config.toml
num_hidden_layers = 14
hidden_size = 160
num_attention_heads = 5
num_key_value_heads = 5
head_dim = 32
intermediate_size = 320
vocab_size = 2048
hidden_act = "geglu"
norm = "rmsnorm"
norm_place = "pre"
norm_eps = 1e-05
positions = "rope"
rope_theta = 10000.0
rope_fraction = 1.0
qk_norm = false
attn_scale = 0.177
bias = "none"
tie_word_embeddings = true
parallel_block = false
init = "trunc"
init_std_qkv = 0.0495
init_std_o = 0.0
init_std_up = 0.0495
init_std_down = 0.0
optimizer = "muon_variant"
learning_rate = 0.00642
lr_mult_qkv = 0.5
lr_mult_o = 1.5
beta1 = 0.93
lr_head = 0.00821
warmup_steps = 200
schedule = "wsd"
decay_fraction = 0.812
decay_shape = "linear"
final_lr_fraction = 0.1
batch_tokens = 32768
max_seq_len = 256
doc_mask = false
train_tokens = 284300000
max_steps = 8677
dataset = "wikipedia_en"
MLP neurons of a small language model. Each row is named by its layer, matrix (down: output weights) and neuron, and shows model dimensions 0-159. Each number is 128 + 32 x the weight over its row's rms, rounded and kept within 0 to 255. Numbers have three digits each. A neuron's up and down rows have the sign that makes its largest values positive.
After each neuron's rows, "fires before" lists the tokens most often just after its 100 highest values on Wikipedia text that the model never trained on.

L8.down9:132125090116145097136056147130195108095157137140103079106125180067103112118088103139146135133146181109177146142137121127079131118094092156105115123187121113142063177132118129099120103114153075144106059136102132154141131152143127164095152075103167159160102150149095123097144106135145190141115119104105111145154142166164115167127151077147125111167073125189142184184114092129112071143127161079150117167126145201135189106082104096212116184167091064190090098146119076141140158099116115
fires before: "ure", "ur", "ian", "im", "il", "o"

L7.down124:138147156143135108076142128214137178146067182163151143143106125079175111121152117099135086132114089144190129146060155092163151081143148102106130137085121079122121160108208091164136106114135118070117141167102139087105189084119153126120088111132041132087066194124064162090093118117127118150132086172135134138146118107189109126105114171120083159192119123162130129153117139114123123097083144139084194150095150122120163107131121131135154177180161137096168205103118125108153171139141116
fires before: "ct", "w", "at", "ma", "s", "wa"

L6.down281:139137116107103104128141120179129148195161153067185099139099109106130072148112119136122152106116136221097122040180112120144151115143136133154120139143112199125168104157085165178135134125118137094163112134100143171111144147176113115144106127105079153140135084130135097116135066137081128107155141122097170163172133133109141152129093140149147109085121122089154169099124125131150124070213106165133167110122130180139187079105165119087121168104058159040092145141147153076096214150089155
fires before: "el", "ers", "er", "ic", "ting", ":"

L11.down11:163180127099121101135137096177130123136109156037158155097110099161145116158176121057120093109088122133151104196177156096117124135079131126178146160152157210111143097169137126101118138146141140174071100131137071120086141158141094164127127175135090139154171139133142135085162098147090052101134089185075061097165144135130125099133108155106134135177139061109161091082069129124146092046184166127115144118123123095152147083068134162130105160131113150108183125112154098116110128087134110
fires before: "c", "il", "n", "di", "ting"

L8.down80:151054099132118187173109161141115121152141157093165128077104147129124059162086130173153085138152198079127110144113170136088070113120133134138109144140136087156154162114065139148188139151158153126134149149116142124153162136055114125146086103074185088132150167083135115140152115131125127134098103085144107121155073136119117142026083176102111113098110092216066181140147109084112117139174098159121156130143115150092143103191099108110097172075138131071095112121124130079126147101109162
fires before: " the", " a", " which"

L8.down135:146110120117201107149106113134133143080135112077126159103083137130086122083161081128144133131079182124120142142203154193118177126163168120148118141139090123154174150168072146180160118146073137151116127138132140151135136125161108137148062067129163132200078141046123149132138166122139162178115122142191085158121081095118143106105102089195112099178129179122116119178171161123116159122105149132086085114100099154153122120150086120126153142120032179147098126108081098143100090076148182
fires before: "===", "|", "=="

L6.down128:112104182148115087094189052146082124179153091108169159072107076112161162086142115178140138195141168086175116130167146139134173119168153183126129099140127111113140170053138097149106147142106130122136131142108132110080075191142144100165113131187140124115145147139124104123106146079138124102060112126094122127083144119105121117090167157114064131100087131135165134152144105144104145129121131126105054195137162140112163108072171055150124119065108078198151181105102139123113173164098113
fires before: "em", "ma", "w", "unt", "round"

L6.down215:102146164126133111143144150179151047150151126150074095120113197137137119192200102173132078134126126186097128138127161172181161111105154115103125091109094113113111116136136163167134087081144150107114156116206133156124176125071209153145100064118120103113097120117179090084087127170131106104152119155133176159104118074150131105103109105126096126119167088117115144113090073166150120178141119185164107176102150162061125171132135147160167177139081108130141164175161125097057143099144141
fires before: "c", "ff", "mmer", "gg", "per", "p"

L11.down3:109157158129118059110107163137130093116157159135150178142089110178087117133130170199099137150124129023165152162099068123122161169130186159121116159105131107128122148100130145138153132103134152180075148107198129153084085165122087216129103165111076109110056078114117145165163110109145120123141141145099144122169123127130094104119096119118089091137088134115092109153111182176097143075096132113165137098085201101095151170137184086104163083133154152130160058119158118101154139146156099
fires before: "=", "P", ".", "==", "S"

L9.down36:086139105133133106127063095109131106211144141138172128165173181123135155109118115164230121135128169104227135132124162140204127131106118172113119107137160151074082159117137112144153127123080121150154157096151106108127105147054170186169149174111107116133140153153160118157134106105186131203147185143106165127083138199154074161079104122083174096098156103143107064179161185140121125121126078130133097169145144116137147116142143110098139091109139129110156117112182105096106122160112129
fires before: "|", "\n", "b"

L7.down126:112095096087135095179134142161140130106150139123120108164208116159108058156093049150091114107175164153151162148127066160099113112074121152143132140139058136207087096189125112114129112112102133140071137159113127108137109103146105141137143126154168168201103095101093121136167139075150155107103135069122129142153045153160111152144108113091094155134139184105130141140131141112103148085089081131095138147166066103099145096139082066146138129164189133133098069117110144083167137109062170
fires before: "n", "ate", "er", "ial"

L4.down161:132150144126082164119148137106076153163163112114130158159131141136049133182064110135096100081143094083140099162157121134122139106125137134148135046113149164175144149134074122089155107136169106108185153131088161144098069068094134161131176148107109147187156068128171142098099132174110131178134115156160119095085076186111106150108169116139127103086162216119158146089068119159121159086187106105118149154135100157172159132168118106147130105192142069084107135162127144135122080176108097
fires before: " (", "0", " 2", " ", " (1", " 1"

L9.down292:156084124211120113153165110174100110143083099171072122132074106150094095056082124131129078081154141107111160142127110096080161174124131169089142084123134168128147156161121117138171163149117169172107126159150103168122071099082117086186115136148128083126223137166067073125107126101079085105186140117108121069118164140108037133131140131169127108128149154123125158154158164173133104158056152126111093116126084139138145124102097124153145096172147169192147112120085104144104120129117139
fires before: "s", " of", " ", "ed"

L9.down230:120164103124175156107134089156148175099106154086067102124109042101089139108155082147150094106193134194164142135161146162130114125206077181087134084085182132151132038126141130140127139140206172138170140074099105179161105142156116133128125113151127128168180138164086130136117126106091215131115097142103169123138136207156089124118139115144089126115128081131079114155146083117122100101146125164129134102160155145111113098116129138096088099130112067142175192138153148101107179111122113
fires before: "ment", "ig", "ed", "or"

L8.down82:155104128138115170114097111112152116118129155168117142152147131081114144082154092072158131199124100104153209160176170145143164117181087128140121128130128113125142138175095172165086116036124126078124118183101138094099111166148119132121136154130132104144126160114139091109131183114093147089153144152172146198180131064163132178144124180136148025117117094160082086170162134096170122119116138113185172103070150108171113103133150177123076060125096139182149106130103077106132105115146142
fires before: "==", "The", "H", "S", "In", "M"

L7.down197:156149143131162147159125136130174230169097130157128111072125120086137123078155180119152091103089102184166101121108082132111155140136187077146158123159109099111123147114135153163077124119178153139182111108112164089123170175134173166183078196195104100122123109163166174121105101182085124139154159151079115147104158101169142111072128142165103133154160134104122097116107085119126071126158155149141146154156120098112122122115081182107071150151149111131121157119139173081203044150136145
fires before: "n", "ence"

L4.down9:124133124116115136088138151152148109110083098071150110081201166098129151123080152096174128099112112181116146083121131181078174161100092135096141077125122102131111134177165128164154184128089121113120123136107117151091138136116130139097149129106110140145160113136130164174125124121109134101146144180160194148097081066135131187109066125096160114089059100175138168136176139149104135119118149143121120190184168107159173101188165143207130075141148117099122132166111102097216158134038163
fires before: "ver", "d", "tic", "ian", "ity", "il"

L8.down56:123109134069159133121090124054144087167129113163172159129158120100152123123166098170150061118131122155087079174156155180141113139165107147155124111065149137077131130203116077128081069197087143166115107041132101161131148145119128135142119041136124150141153129139127134163123110135111140152154142147167116158134143152166055057129068154083144159132043131150095111160124119087141165139151102137132106105041105121110103136114141082135111204110098122075156114112115124125107105139163127
fires before: "ing", "e", "ed", "u", "b", "at"

L7.down238:167123169107116166081131073153115053175137139138129139144121150156143082115108105091125120165118185181167178125138171103136146148163127107150114140121105106116113156133129156169176153100139171067112113176121186104110077104213195180130156152128144098089180135144105097101123151115060119133181145144169172134189080138163161166114098155133139134167143217167122078174144153099090115171151116133173134115139116153138112180187171151118135101137147127147121181155109176142156160078135170
fires before: " the", "er", "re", "ral", "ur", "ers"

L8.down185:110137106175100138130100133110088203165132144135133111098161118127090110069172095138154078139074150123135175124166085160125125202192100085139145196125057125162103106080135073085155115159141140089136089144158119132178104128061122115127151176129124092159141137131173122120121139155147127180104153115091225106096113073093166136130145145140204159103095134117046159114139161102168137095136121117154129146135118180206179138126152129167113156110139131084133104099085099118109179159145115
fires before: "s", "k", "g", "al", "ni", "."

L9.down298:121150111161167093165133127111167168124097084156069146118161102136140122134150110079164142085136096155120126175162120106080109205123092208118127156173141081131113132081163064083176177138139156190155140160138130083140121138137092077202108045132092091114139152147174180143092164054096171098119132108111141138082152120158073197110135189130147080118116117091117103123155137159118109121095067173152150169159123138085095159099161156150137143151092093135101118101136147130148168131144125
fires before: "s", " with", "t", "or", "."